python train.py --num_hidden_layers=8 --hidden_size=384 --num_attention_heads=12 --num_key_value_heads=12 --head_dim=32 --intermediate_size=1536 --vocab_size=2048 --hidden_act="squared_relu" --norm="rmsnorm" --norm_place="pre" --norm_eps=1e-05 --positions="rope" --rope_theta=2530.0 --rope_fraction=1.0 --qk_norm=true --attn_scale=0.385 --bias="none" --tie_word_embeddings=false --parallel_block=false --extras=["capped logits"] --init="normal" --init_std_qkv=0.0174 --init_std_o=0.0 --init_std_up=0.0174 --init_std_down=0.0 --optimizer="adamw" --learning_rate=0.00128 --lr_mult_up=0.851 --beta1=0.95 --beta2=0.99 --lr_head=0.00321 --warmup_steps=289 --schedule="wsd" --decay_fraction=0.895 --decay_shape="linear" --final_lr_fraction=0.0 --batch_tokens=[16384, 32768, 65536] --max_seq_len=256 --doc_mask=true --train_tokens=229300000 --max_steps=6645 --dataset="wikipedia_en"
MLP neurons of a small language model. Each row is named by its layer, matrix (up: input weights; down: output weights) and neuron, and shows model dimensions 320-383. Each number is 50 + 10 x the weight over its row's rms, rounded and kept within 0 to 99.
Before each neuron's rows, "raises" lists the tokens whose logits its output raises most directly, leaving later layers aside.

raises: "ter", "ant", "ry", "gin", "rop"
L5.up579:30 57 47 61 49 34 58 40 50 41 53 39 39 52 48 41 50 67 50 66 56 35 63 55 36 45 59 33 45 31 59 53 51 51 57 56 45 50 37 48 64 50 56 59 62 40 47 37 56 51 44 43 70 62 47 55 39 66 36 45 55 62 62 38
L5.down579:45 47 38 53 64 45 44 55 50 39 64 49 45 56 34 62 65 52 48 66 43 55 43 50 28 44 43 52 59 50 45 46 41 30 48 57 56 24 63 54 46 70 60 58 52 61 47 52 33 57 57 40 51 41 55 58 43 52 55 51 33 50 63 32

raises: "y", "ction", "ger", "al", "tten"
L5.up271:46 55 45 43 47 56 56 40 53 59 55 62 61 54 32 54 64 51 53 47 43 33 52 38 46 47 35 56 53 52 49 63 48 66 58 39 37 37 52 49 48 61 61 54 55 47 58 43 51 51 39 77 59 49 38 43 56 51 49 76 49 26 58 61
L5.down271:62 49 52 45 38 51 38 54 51 49 63 45 64 46 52 61 56 43 51 62 57 68 55 44 63 46 65 55 57 50 47 48 58 33 53 48 43 52 53 46 40 46 38 53 48 56 40 40 51 46 49 48 47 57 67 36 69 56 51 56 47 48 47 66

raises: "fa", "f", "ge", "ject", "g"
L5.up374:33 28 41 45 51 59 62 38 43 70 59 52 41 53 40 40 41 65 57 50 47 51 53 36 36 62 43 42 41 52 45 60 41 67 53 49 43 42 23 46 49 47 53 59 64 53 51 37 53 34 43 60 46 77 60 25 38 41 42 53 70 47 40 39
L5.down374:48 53 44 37 62 40 51 62 33 53 75 45 55 54 57 53 53 50 42 47 50 38 46 50 44 48 51 44 44 57 43 58 46 62 67 66 52 60 56 51 46 60 45 63 46 39 41 43 41 60 55 44 43 49 37 46 52 50 48 41 48 38 54 52

raises: "mo", "ma", "qua", "mu", "wa"
L5.up1176:45 50 46 37 53 46 57 43 54 50 41 43 58 61 65 55 49 59 17 39 60 54 48 30 68 44 42 34 36 48 51 63 51 41 42 69 52 65 45 52 64 36 36 45 63 45 37 48 43 38 39 55 61 35 67 43 64 45 60 47 57 53 46 40
L5.down1176:47 49 49 42 34 55 71 31 53 62 38 43 47 51 72 51 34 60 22 47 41 72 51 52 56 38 33 45 34 54 38 49 50 60 55 50 40 47 49 53 44 44 58 55 41 41 43 53 55 40 30 47 72 74 37 37 62 51 67 50 37 50 52 40

raises: "ff", "f", "ck", "16", "17"
L5.up747:52 53 44 63 66 63 36 54 66 50 60 62 37 62 36 48 35 56 57 59 46 54 47 49 59 47 44 57 48 49 61 54 45 62 32 50 54 45 53 46 56 51 45 48 54 38 59 49 57 32 55 65 51 45 53 45 32 48 53 56 62 34 68 36
L5.down747:54 55 64 37 48 46 48 57 45 38 49 62 54 46 28 38 50 49 58 49 44 46 29 38 37 59 60 40 48 42 52 54 38 54 42 48 22 54 52 33 52 64 56 70 29 54 61 60 32 48 50 68 45 53 39 33 35 53 51 53 47 44 45 47

raises: "ct", "st", "pt", "ult", "ction"
L5.up162:67 49 21 63 56 54 59 52 54 54 63 75 51 57 57 50 52 30 36 59 48 50 46 56 53 58 36 42 69 38 43 52 49 57 58 56 43 66 52 41 52 54 32 59 44 41 49 44 56 49 41 54 46 44 50 42 52 62 44 52 55 63 54 62
L5.down162:48 68 52 57 62 45 39 49 47 35 48 50 60 58 31 61 43 36 44 62 41 48 61 66 53 45 44 45 28 43 56 51 47 44 37 52 55 77 55 45 41 35 61 47 52 43 44 59 58 57 47 62 58 43 47 46 54 46 46 58 59 26 47 52

raises: "te", "ting", "t", "n", "r"
L5.up711:37 48 58 50 48 61 40 48 64 37 50 56 44 51 62 66 52 55 57 46 59 67 66 43 68 47 71 49 46 53 52 64 44 52 51 62 33 68 49 51 46 51 47 56 54 28 59 31 50 51 47 45 34 48 56 42 54 70 45 45 38 37 30 42
L5.down711:36 48 37 46 49 48 73 69 47 55 47 61 51 56 48 69 51 38 43 44 67 64 51 41 38 46 43 49 37 67 48 45 61 35 52 34 49 54 41 65 40 62 59 45 31 43 46 49 62 50 42 49 61 49 58 46 50 36 43 33 51 55 68 49

raises: "b", "est", "de", "ive", "ite"
L5.up303:46 42 47 47 42 51 52 42 41 49 69 37 43 57 52 65 59 63 30 43 49 56 46 42 35 62 63 41 52 42 58 44 43 60 58 44 57 77 36 43 64 47 32 57 35 48 53 48 43 59 47 54 49 59 40 39 59 41 64 73 56 52 69 57
L5.down303:68 48 59 59 42 60 61 58 32 53 47 52 40 61 79 40 44 67 45 39 53 64 43 57 48 55 38 47 46 43 54 46 52 52 55 46 65 71 40 48 33 35 66 40 48 57 51 42 72 49 56 31 64 34 65 30 49 60 41 49 53 47 51 55

raises: "ctor", "r", "te", "ter", "er"
L5.up1222:56 48 34 37 59 34 60 46 63 65 43 60 51 52 59 40 64 68 53 31 41 47 67 49 47 45 56 44 70 34 46 62 46 43 46 39 37 44 45 53 57 43 52 52 48 39 51 31 52 59 39 44 52 50 48 45 41 58 48 39 57 28 62 51
L5.down1222:45 58 46 44 47 49 37 79 63 59 62 36 41 43 53 37 45 34 68 63 59 46 61 74 43 55 42 51 49 58 28 34 43 47 42 25 51 50 53 56 57 54 43 38 41 44 36 48 47 54 58 48 48 48 55 40 45 56 50 34 64 67 62 38

raises: "ri", "est", "ev", "ic", "â"
L5.up984:37 38 42 47 31 47 46 57 55 56 52 45 49 60 29 44 57 44 41 50 45 51 55 58 55 63 52 52 68 62 54 44 44 54 49 40 58 58 61 48 55 57 59 53 51 60 44 43 46 50 44 59 58 59 56 48 50 49 63 61 67 45 46 41
L5.down984:64 52 48 52 45 42 48 64 50 56 57 40 56 51 49 57 54 63 60 45 45 45 61 64 47 48 59 44 57 41 62 31 46 36 64 50 58 50 55 52 46 65 40 42 64 47 61 47 55 39 40 42 60 47 40 59 54 55 35 58 54 46 32 54

raises: "shire", "off", "iv", "ise", "ography"
L5.up131:33 16 49 48 42 51 47 42 57 45 75 56 45 65 43 64 42 65 44 52 46 37 51 37 35 54 55 37 37 41 63 46 48 58 65 48 36 40 48 51 60 63 46 48 38 60 61 35 47 48 54 61 30 69 59 40 43 38 55 44 53 45 54 41
L5.down131:36 40 47 39 34 55 59 56 52 63 56 48 44 46 61 52 38 73 43 56 59 58 38 53 57 40 61 55 42 43 40 38 37 40 43 60 43 52 52 47 39 49 44 41 37 48 64 46 62 56 46 62 60 49 48 43 64 49 48 40 50 54 57 60

raises: "mp", "mb", "dy", "ke", "tt"
L5.up399:58 54 43 66 45 53 52 46 32 45 42 43 48 51 47 61 62 57 49 57 58 53 43 48 32 63 52 58 64 58 56 61 36 46 63 68 67 57 53 42 51 58 48 42 39 47 45 55 37 48 49 44 43 55 44 37 44 58 41 63 66 49 47 72
L5.down399:47 56 51 58 49 51 51 38 49 36 56 34 63 50 60 38 56 52 54 47 52 41 52 48 53 49 53 57 44 46 67 47 53 54 40 31 57 66 55 57 51 43 42 61 49 58 44 52 41 54 60 44 45 56 48 27 59 48 66 52 37 58 46 42

raises: "tic", "tion", "tor", "fe", "vo"
L5.up1367:56 44 56 61 49 46 48 37 60 59 47 49 48 48 45 45 52 59 42 46 44 56 65 39 50 73 51 65 66 54 54 53 52 60 51 59 37 44 35 53 57 44 43 44 53 55 37 21 52 56 41 56 48 37 44 49 43 55 41 55 42 42 72 40
L5.down1367:46 54 47 52 59 39 48 47 52 48 66 59 30 45 52 57 48 41 45 67 33 44 52 39 62 61 42 48 44 44 59 64 45 50 58 57 49 43 45 47 58 28 61 41 46 60 63 50 43 52 32 42 57 73 51 42 35 49 45 46 57 44 59 52

raises: "ir", "ous", "an", "ain", "on"
L5.up214:59 48 50 50 46 53 55 41 25 55 63 42 27 36 47 47 43 49 43 37 47 37 63 21 43 68 46 52 43 47 53 45 32 52 51 49 55 42 49 36 54 55 61 73 57 49 63 58 47 71 37 46 58 50 29 42 59 36 51 70 60 58 67 58
L5.down214:38 44 46 56 45 44 46 58 51 41 48 47 51 46 55 54 44 46 55 38 32 54 42 50 42 72 50 47 43 42 43 44 43 46 61 56 53 63 37 51 47 54 50 49 48 48 55 45 58 46 64 70 33 46 44 39 58 53 62 60 57 50 34 46

raises: "ut", "ur", "th", "h", "pen"
L5.up288:50 48 43 44 55 52 55 56 45 69 50 56 48 54 47 43 52 71 52 48 56 35 57 41 34 51 60 52 48 60 58 46 42 54 55 64 55 75 26 47 39 50 50 48 47 44 51 28 52 42 49 52 48 57 46 52 38 68 36 50 42 35 57 60
L5.down288:51 66 44 59 60 36 42 67 46 51 34 73 81 31 64 42 31 50 42 35 53 40 48 45 49 31 51 48 45 58 50 59 62 67 61 32 52 64 73 53 55 41 37 46 49 49 38 67 47 54 53 68 56 46 48 57 56 57 45 52 36 38 53 49

raises: "ka", "ke", "burg", "ker", "way"
L5.up136:34 56 53 51 74 48 54 52 46 47 54 47 51 38 45 47 37 57 51 67 52 54 44 38 48 52 69 56 57 50 57 53 49 63 37 50 50 52 64 54 52 59 51 56 50 41 57 54 57 39 52 39 65 34 42 51 58 67 35 64 57 37 57 55
L5.down136:33 55 47 55 62 68 64 47 47 50 53 30 41 44 64 43 48 52 43 55 42 59 50 59 58 49 62 56 55 52 32 36 41 40 33 44 56 46 48 46 57 57 51 48 55 48 43 50 40 59 44 44 58 39 54 55 43 61 51 51 50 54 49 35

raises: "va", "I", "range", "On", "born"
L5.up1012:55 41 48 39 43 30 51 44 43 49 53 28 64 60 61 54 53 64 36 43 53 40 49 59 58 53 55 34 46 47 48 57 50 54 50 73 43 62 48 54 52 31 39 40 66 49 54 47 41 40 29 44 61 40 70 57 70 51 56 51 43 38 42 49
L5.down1012:50 63 67 32 44 50 36 41 42 60 47 49 52 70 46 52 42 51 40 67 41 42 32 67 44 54 33 29 47 42 47 41 40 56 61 46 45 52 42 47 50 51 57 63 36 45 60 58 48 61 47 62 56 29 35 49 67 50 43 57 44 37 40 39

raises: "ar", "al", "ma", "ick", "har"
L5.up1013:43 57 53 64 49 49 36 47 38 53 64 43 57 59 66 48 46 53 39 40 65 45 64 32 45 57 56 42 49 35 50 53 43 68 50 46 33 54 41 49 49 36 45 51 44 59 50 49 43 65 43 48 50 62 52 49 50 49 53 62 54 50 54 62
L5.down1013:59 59 56 47 38 36 56 51 43 43 37 50 39 64 58 47 43 60 76 52 75 66 57 48 66 55 47 42 53 43 63 59 48 49 38 43 47 48 53 46 49 46 42 53 49 59 35 61 50 59 73 39 57 49 47 45 30 31 69 40 52 55 59 49

raises: "lin", "van", "la", "lu", "press"
L5.up403:55 51 50 49 46 35 39 37 36 53 69 53 53 60 60 52 49 43 59 62 36 41 57 53 48 68 82 48 42 52 50 51 47 67 66 66 46 52 45 57 64 45 57 42 55 56 63 53 56 48 38 40 53 38 47 57 61 55 39 52 30 38 46 60
L5.down403:53 58 59 60 50 45 41 62 44 56 48 67 53 58 54 46 48 37 58 60 47 46 59 61 32 75 54 78 45 63 42 56 47 72 55 59 37 51 45 63 37 44 56 67 50 62 67 46 49 44 49 52 53 59 62 41 30 48 62 51 62 56 33 46

raises: "ric", "lan", "se", "lin", "la"
L5.up866:45 45 34 31 63 37 55 52 59 30 44 46 53 59 37 59 34 59 50 27 51 31 46 47 35 44 44 52 44 45 55 59 51 58 77 53 36 47 37 53 57 38 54 43 54 36 51 35 35 63 42 58 44 56 30 42 51 72 35 50 33 47 70 62
L5.down866:44 63 51 56 39 43 71 58 62 48 31 61 59 60 55 48 70 61 66 71 62 46 43 28 47 64 57 68 24 88 46 43 59 47 30 52 28 52 52 46 46 35 66 34 65 63 44 50 57 51 71 38 54 56 49 62 38 53 53 54 53 60 54 35

raises: "lic", "l", "li", "ll", "N"
L5.up685:48 39 46 51 30 42 47 55 49 58 66 46 36 42 42 60 31 61 53 40 59 40 56 43 43 47 79 49 53 48 55 47 45 61 47 61 45 49 33 26 52 49 38 55 68 47 53 36 54 51 62 34 54 45 68 60 57 54 50 44 31 52 66 49
L5.down685:64 52 50 80 54 49 48 41 62 71 55 39 55 49 59 33 45 53 64 48 43 51 43 42 39 51 76 58 55 35 35 45 47 49 52 47 42 65 41 29 54 66 64 51 51 66 51 55 66 59 53 57 52 55 53 42 42 52 41 44 37 58 59 46